Part of a small language model's weights.
Size: 8 layers, width 384, 6 heads of 64, 19.7M parameters.
Architecture: LayerNorm before each block, biases, tied embeddings, normalized queries and keys, ALiBi.
MLP neurons of a small language model. Each row is named by its layer, matrix (up: input weights; down: output weights) and neuron, and shows model dimensions 224-319. Each number is 50 + 12 x the weight over its row's rms, rounded and kept within 0 to 99.
After each neuron's rows, "fires on" lists the tokens most often at its 100 highest values on Wikipedia text that the model never trained on.

L2.up1858:63 54 47 38 48 26 36 63 31 46 52 44 35 64 41 67 43 49 50 36 57 40 37 41 85 57 42 45 68 45 53 51 36 32 34 67 43 40 47 46 66 59 64 56 39 38 61 48 48 49 62 45 60 56 29 29 52 47 38 59 59 67 51 54 55 22 33 59 48 54 34 52 68 47 51 47 56 48 65 31 52 53 54 45 52 71 38 38 52 41 28 71 38 54 42 45
L2.down1858:20 65 35 55 67 72 50 61 44 43 57 63 42 78 51 60 42 49 33 63 54 62 45 34 11 63 43 52 42 54 59 53 48 71 58 43 48 49 46 47 22 64 64 60 69 70 46 72 46 48 50 52 46 62 66 45 42 63 75 52 60 23 36 56 65 59 51 51 52 62 59 57 16 39 48 43 57 92 43 29 59 50 61 65 51 67 59 55 53 56 47 62 62 54 55 39
fires on: "H", "t", "ll", "b", "ar", "L"

L2.up139:37 51 26 53 41 65 56 53 38 22 43 55 65 52 50 57 67 39 49 45 62 53 44 47 41 88 47 44 49 62 35 52 33 36 31 54 43 68 52 76 55 50 46 63 55 70 41 62 51 38 47 63 50 52 42 38 56 54 27 64 40 30 45 48 72 44 33 60 45 41 47 29 44 42 44 25 46 59 59 29 55 52 58 59 40 59 35 44 53 68 44 36 29 54 60 47
L2.down139:35 44 51 53 28 29 66 47 47 43 57 56 69 36 39 48 46 27 64 47 61 44 52 26 39 42 49 48 33 69 64 48 51 49 76 35 63 54 31 58 71 40 58 46 49 66 67 25 39 47 47 46 66 25 50 53 52 64 64 31 55 47 45 78 72 44 19 39 51 48 58 30 49 48 68 51 65 63 66 39 57 49 55 60 65 62 43 23 51 49 45 50 44 41 49 71
fires on: "e", "le", "ly", "les"

L2.up1527:44 48 33 29 52 62 65 54 43 57 45 33 61 41 66 45 49 42 56 45 55 49 61 44 45 46 56 48 66 72 27 49 26 59 54 26 62 59 61 55 41 57 57 51 25 54 45 51 69 62 48 48 58 42 53 42 47 60 37 53 50 66 63 62 41 45 35 46 72 52 64 40 64 45 58 59 35 53 51 83 41 55 57 61 36 64 64 45 66 65 33 24 37 68 44 50
L2.down1527:27 35 55 42 45 39 56 69 62 65 35 58 51 25 55 40 67 43 43 47 32 54 54 43 48 72 41 45 36 55 54 61 66 56 40 40 61 43 39 62 70 23 59 60 53 61 45 40 54 43 57 37 55 45 47 40 53 57 52 66 37 72 61 35 10 48 70 45 33 39 43 43 43 59 57 26 54 36 60 38 53 52 32 53 51 41 49 42 50 46 46 56 36 51 50 60
fires on: "o", "ol", "te", "vel"

L2.up2198:80 48 44 50 53 19 42 66 42 46 33 64 73 53 45 43 52 69 45 43 39 42 50 44 73 70 49 54 41 41 56 51 41 45 50 28 54 41 71 66 51 52 47 49 36 57 53 43 35 33 52 55 42 52 61 42 50 55 44 63 45 48 61 55 55 66 44 48 53 68 36 56 53 47 46 56 27 56 78 28 36 54 59 59 49 26 43 70 57 59 24 63 54 42 56 45
L2.down2198:64 57 65 63 53 41 23 51 48 38 43 39 60 84 30 34 36 54 54 50 35 25 64 50 50 29 51 51 45 37 60 73 53 56 32 47 34 44 55 62 41 67 52 31 53 35 39 59 56 54 45 51 43 27 63 51 52 61 54 57 48 29 58 47 38 64 53 68 49 61 67 56 47 56 58 52 51 52 76 47 35 59 65 42 49 27 34 66 44 46 43 36 82 45 48 49
fires on: " inter", "ter", "ur", "our", "han", "or"

L2.up1632:64 27 58 50 51 34 55 50 75 57 30 65 53 41 36 64 39 51 68 36 55 50 48 53 34 71 53 61 44 38 46 47 51 59 52 62 57 20 44 55 34 45 61 50 69 50 54 25 54 58 61 34 47 71 53 55 61 38 65 35 38 40 65 44 60 52 47 56 48 37 42 73 38 59 37 53 58 62 53 52 33 31 45 45 74 55 39 61 48 54 60 55 41 42 43 66
L2.down1632:50 45 48 51 30 57 84 34 38 52 41 23 45 43 57 55 41 40 58 39 22 64 59 49 48 35 31 55 72 33 58 51 56 42 53 49 54 47 75 58 64 61 37 56 44 59 45 28 51 67 74 35 49 45 33 43 33 50 60 57 61 63 52 44 47 42 56 46 70 65 41 54 40 51 46 58 43 40 55 52 31 68 43 31 61 37 30 57 50 30 41 56 63 54 38 52
fires on: "s", "ure", "r", "er", "ress", "es"

L2.up2016:35 54 54 64 43 39 67 26 44 52 53 23 41 54 25 66 43 48 34 46 30 50 52 29 48 05 59 51 44 55 61 43 51 71 46 73 58 52 39 55 61 53 66 45 31 54 53 62 58 68 49 53 44 18 30 48 46 64 42 39 40 44 55 53 58 54 74 72 87 55 42 65 34 60 68 52 47 40 51 51 50 35 62 57 29 55 43 50 63 43 66 61 62 49 44 46
L2.down2016:34 49 56 50 47 39 37 38 50 47 49 50 53 43 77 32 55 51 34 37 62 44 75 45 56 64 60 63 46 35 72 60 46 52 44 51 48 51 43 38 37 54 60 34 36 60 37 54 49 36 50 69 50 75 53 60 43 77 42 74 55 53 64 42 31 71 57 39 51 50 26 59 52 64 76 38 48 46 44 36 41 60 51 48 68 60 54 44 29 57 57 52 36 32 44 49
fires on: "ub", "ja", "ul", "20", "and", "u"

L2.up1562:64 49 30 67 63 46 73 58 68 49 64 56 23 64 39 84 43 38 59 62 52 56 45 33 27 65 52 41 40 53 54 53 67 46 55 52 61 54 45 51 65 31 48 41 60 53 48 35 45 46 53 71 44 45 26 54 51 57 67 57 41 46 40 65 68 54 53 41 72 53 50 68 54 36 37 43 32 44 26 64 47 48 36 56 59 40 58 40 53 67 62 38 36 53 37 44
L2.down1562:38 56 35 40 47 49 55 67 56 42 46 34 54 83 46 70 52 47 73 63 48 60 54 48 52 44 60 50 54 52 55 50 48 69 42 45 60 49 55 61 24 56 60 65 48 61 62 32 49 50 74 48 61 30 36 44 53 47 58 69 52 39 56 22 41 38 40 57 42 48 38 44 41 56 55 53 48 53 44 51 74 47 73 42 49 46 55 50 67 53 67 35 58 31 55 58
fires on: "or", "hy", "men", "ham", "aff", "l"

L2.up959:50 54 49 61 48 60 51 65 80 56 34 52 51 42 58 68 57 43 42 71 53 42 59 68 67 46 50 56 48 84 41 43 48 60 56 49 52 44 53 50 46 64 45 70 47 74 68 60 26 56 44 42 42 67 46 37 39 20 64 51 50 73 35 44 62 45 51 59 64 38 56 58 52 46 50 59 49 45 44 51 53 58 38 54 52 53 52 43 54 64 35 42 57 68 45 47
L2.down959:26 33 40 60 56 44 32 37 44 69 42 49 58 61 45 22 51 46 12 35 53 60 61 41 62 41 63 31 67 50 57 61 36 65 29 49 52 41 36 57 33 39 56 59 36 35 66 63 36 45 63 49 30 45 70 47 58 41 40 64 43 74 38 56 41 42 51 63 57 59 42 67 41 63 61 44 62 35 33 49 53 49 69 61 62 46 45 46 66 44 35 28 49 44 69 55
fires on: " |", " –", "-", ":", "."

L2.up1024:62 53 64 59 48 31 41 65 62 60 47 57 54 73 49 58 34 20 38 57 74 38 58 14 62 47 48 64 41 52 48 41 57 46 51 48 43 45 50 54 46 58 54 40 62 46 52 47 22 48 26 45 46 53 55 56 54 41 40 46 54 49 76 45 52 47 48 53 47 38 48 41 57 55 45 40 57 30 57 41 20 52 46 44 75 54 39 47 39 40 49 56 36 51 26 48
L2.down1024:39 38 24 66 21 38 38 57 53 38 48 32 45 43 32 67 45 71 62 58 31 39 50 49 40 79 55 39 39 43 51 49 30 53 62 33 50 44 54 51 54 51 47 66 58 50 66 45 44 53 66 24 64 58 40 43 45 40 47 37 46 41 60 61 86 65 29 31 51 57 72 64 60 52 38 59 28 49 56 55 50 51 56 46 72 55 40 22 74 37 56 55 32 50 61 60
fires on: "s", "os", "ies", "es"

L2.up687:50 48 55 69 24 40 45 75 38 54 34 58 50 30 39 47 41 54 56 52 68 38 41 46 54 62 43 61 28 37 60 41 49 57 46 52 40 59 63 37 31 55 55 53 44 37 41 25 42 52 73 58 46 60 50 52 52 33 63 42 27 72 53 52 60 73 50 65 54 47 43 43 41 57 37 25 45 51 60 72 45 58 19 55 56 43 41 44 48 42 27 49 58 53 49 51
L2.down687:37 28 39 62 55 60 61 36 26 58 49 51 58 37 45 43 57 46 52 56 28 48 64 35 49 32 52 63 61 36 51 50 53 53 62 42 41 57 39 50 66 45 18 72 42 56 41 67 47 42 46 62 44 67 67 44 26 26 65 43 53 66 43 61 41 59 61 49 59 54 37 40 54 47 29 65 38 42 55 27 50 52 42 57 53 50 42 50 53 53 47 36 52 43 52 66
fires on: "r", "ist", "er", "or", "ate"

L2.up153:48 78 46 42 44 55 37 50 50 55 59 51 57 59 38 52 53 66 43 34 67 44 53 72 64 53 71 30 27 67 80 35 45 46 56 77 62 68 46 31 41 43 47 39 62 44 45 21 38 35 61 26 25 51 53 43 49 44 45 55 56 29 54 54 37 40 40 66 58 69 64 48 53 56 31 53 53 27 67 44 25 46 55 29 53 45 26 55 48 69 65 39 48 43 54 46
L2.down153:55 47 59 32 39 56 61 44 48 53 32 41 48 43 34 66 56 45 67 54 41 39 44 41 47 42 22 59 59 67 42 40 47 36 42 51 60 51 63 41 63 77 49 49 64 44 67 36 44 56 62 49 29 29 39 29 63 57 36 45 49 36 49 59 46 59 39 62 69 37 45 47 54 33 54 66 47 51 77 57 30 54 39 38 72 41 48 60 39 55 56 29 44 58 46 40
fires on: "les", "es", "s", "est", "el"

L2.up456:63 60 46 39 39 56 61 54 37 35 30 56 56 74 47 72 64 51 56 47 71 57 74 47 51 78 38 51 38 51 46 54 57 48 68 55 58 35 51 38 47 48 48 60 63 58 36 61 55 42 67 62 87 48 61 60 59 53 28 42 60 52 43 66 31 51 52 64 27 48 63 60 65 59 44 47 57 70 59 47 36 46 35 43 32 46 32 61 71 51 37 58 56 44 31 65
L2.down456:43 43 52 50 50 42 24 34 29 37 53 49 53 60 54 37 56 54 49 48 41 47 48 42 59 36 58 40 47 43 40 40 30 32 53 48 42 64 35 50 65 38 51 62 71 55 76 50 57 62 44 56 51 50 60 55 38 47 56 31 36 49 57 60 61 36 25 60 67 42 66 53 42 51 49 32 31 59 54 40 52 63 84 49 50 35 56 45 44 49 67 39 49 32 69 57
fires on: "es", "les", "er", "ar", "le", "ver"

L2.up2147:53 59 60 57 48 62 45 32 55 69 63 33 49 49 59 54 47 48 37 26 68 60 45 13 49 72 94 53 43 39 51 49 18 62 51 57 51 44 55 45 33 43 32 55 45 46 42 49 53 46 37 43 51 51 53 53 47 56 52 42 44 71 61 29 48 42 41 52 39 36 29 50 52 48 51 47 55 71 74 53 40 61 46 27 36 55 49 58 59 41 58 74 64 57 53 54
L2.down2147:47 60 37 66 32 70 48 76 42 51 46 71 65 23 58 44 48 63 44 66 58 48 46 62 61 32 23 47 56 50 64 49 42 50 64 58 46 49 30 73 61 45 50 31 35 81 25 54 67 58 60 52 59 44 60 69 39 56 56 60 63 56 74 45 62 61 33 59 38 49 55 48 61 60 53 47 46 29 33 43 59 73 56 41 45 39 29 40 34 46 68 47 33 49 47 45
fires on: " a", " the", " more", " two", "ate", " previous"

L2.up157:49 58 48 43 42 63 43 48 65 34 74 57 42 45 40 26 49 45 29 63 66 35 56 50 37 47 24 38 39 51 47 68 40 37 43 59 59 53 50 60 50 68 70 55 49 29 56 56 46 42 64 44 54 63 41 32 45 42 47 47 39 65 57 33 47 44 47 38 58 54 44 47 79 61 49 53 60 34 40 38 48 47 56 67 40 34 30 45 60 49 37 57 58 33 65 44
L2.down157:53 27 69 56 54 70 47 54 37 42 41 44 55 60 58 70 56 48 50 34 63 32 68 44 30 44 50 48 49 42 40 39 49 55 46 48 53 49 45 47 40 51 73 64 31 55 41 61 30 66 25 64 29 45 79 63 54 43 53 38 53 46 33 63 49 67 56 57 52 45 54 44 29 40 65 57 60 49 60 42 58 41 39 31 63 50 51 53 67 43 40 45 56 50 50 66
fires on: "s", "-", "b", "t", "al"

L2.up280:59 54 61 63 44 47 46 50 44 48 48 41 52 45 53 43 42 49 53 52 49 43 68 53 57 32 54 62 66 55 32 53 49 69 46 51 49 38 51 45 57 67 43 64 50 70 53 48 40 38 64 41 48 40 46 51 32 64 34 64 58 56 45 23 62 44 49 54 59 45 74 48 61 46 32 53 53 34 71 38 43 44 52 53 56 58 56 43 81 63 34 52 57 63 43 57
L2.down280:43 41 19 56 42 63 38 26 32 48 38 39 49 61 41 33 41 58 28 51 41 80 64 46 68 52 52 54 46 55 43 51 45 45 40 56 47 60 35 36 44 48 54 46 51 54 37 52 47 52 70 44 60 50 58 41 62 46 40 36 48 80 63 55 49 41 51 66 51 55 49 34 43 63 54 70 51 50 37 68 62 53 73 58 43 48 45 55 55 38 36 21 37 52 75 69
fires on: " |", ":", "===", " –", "=="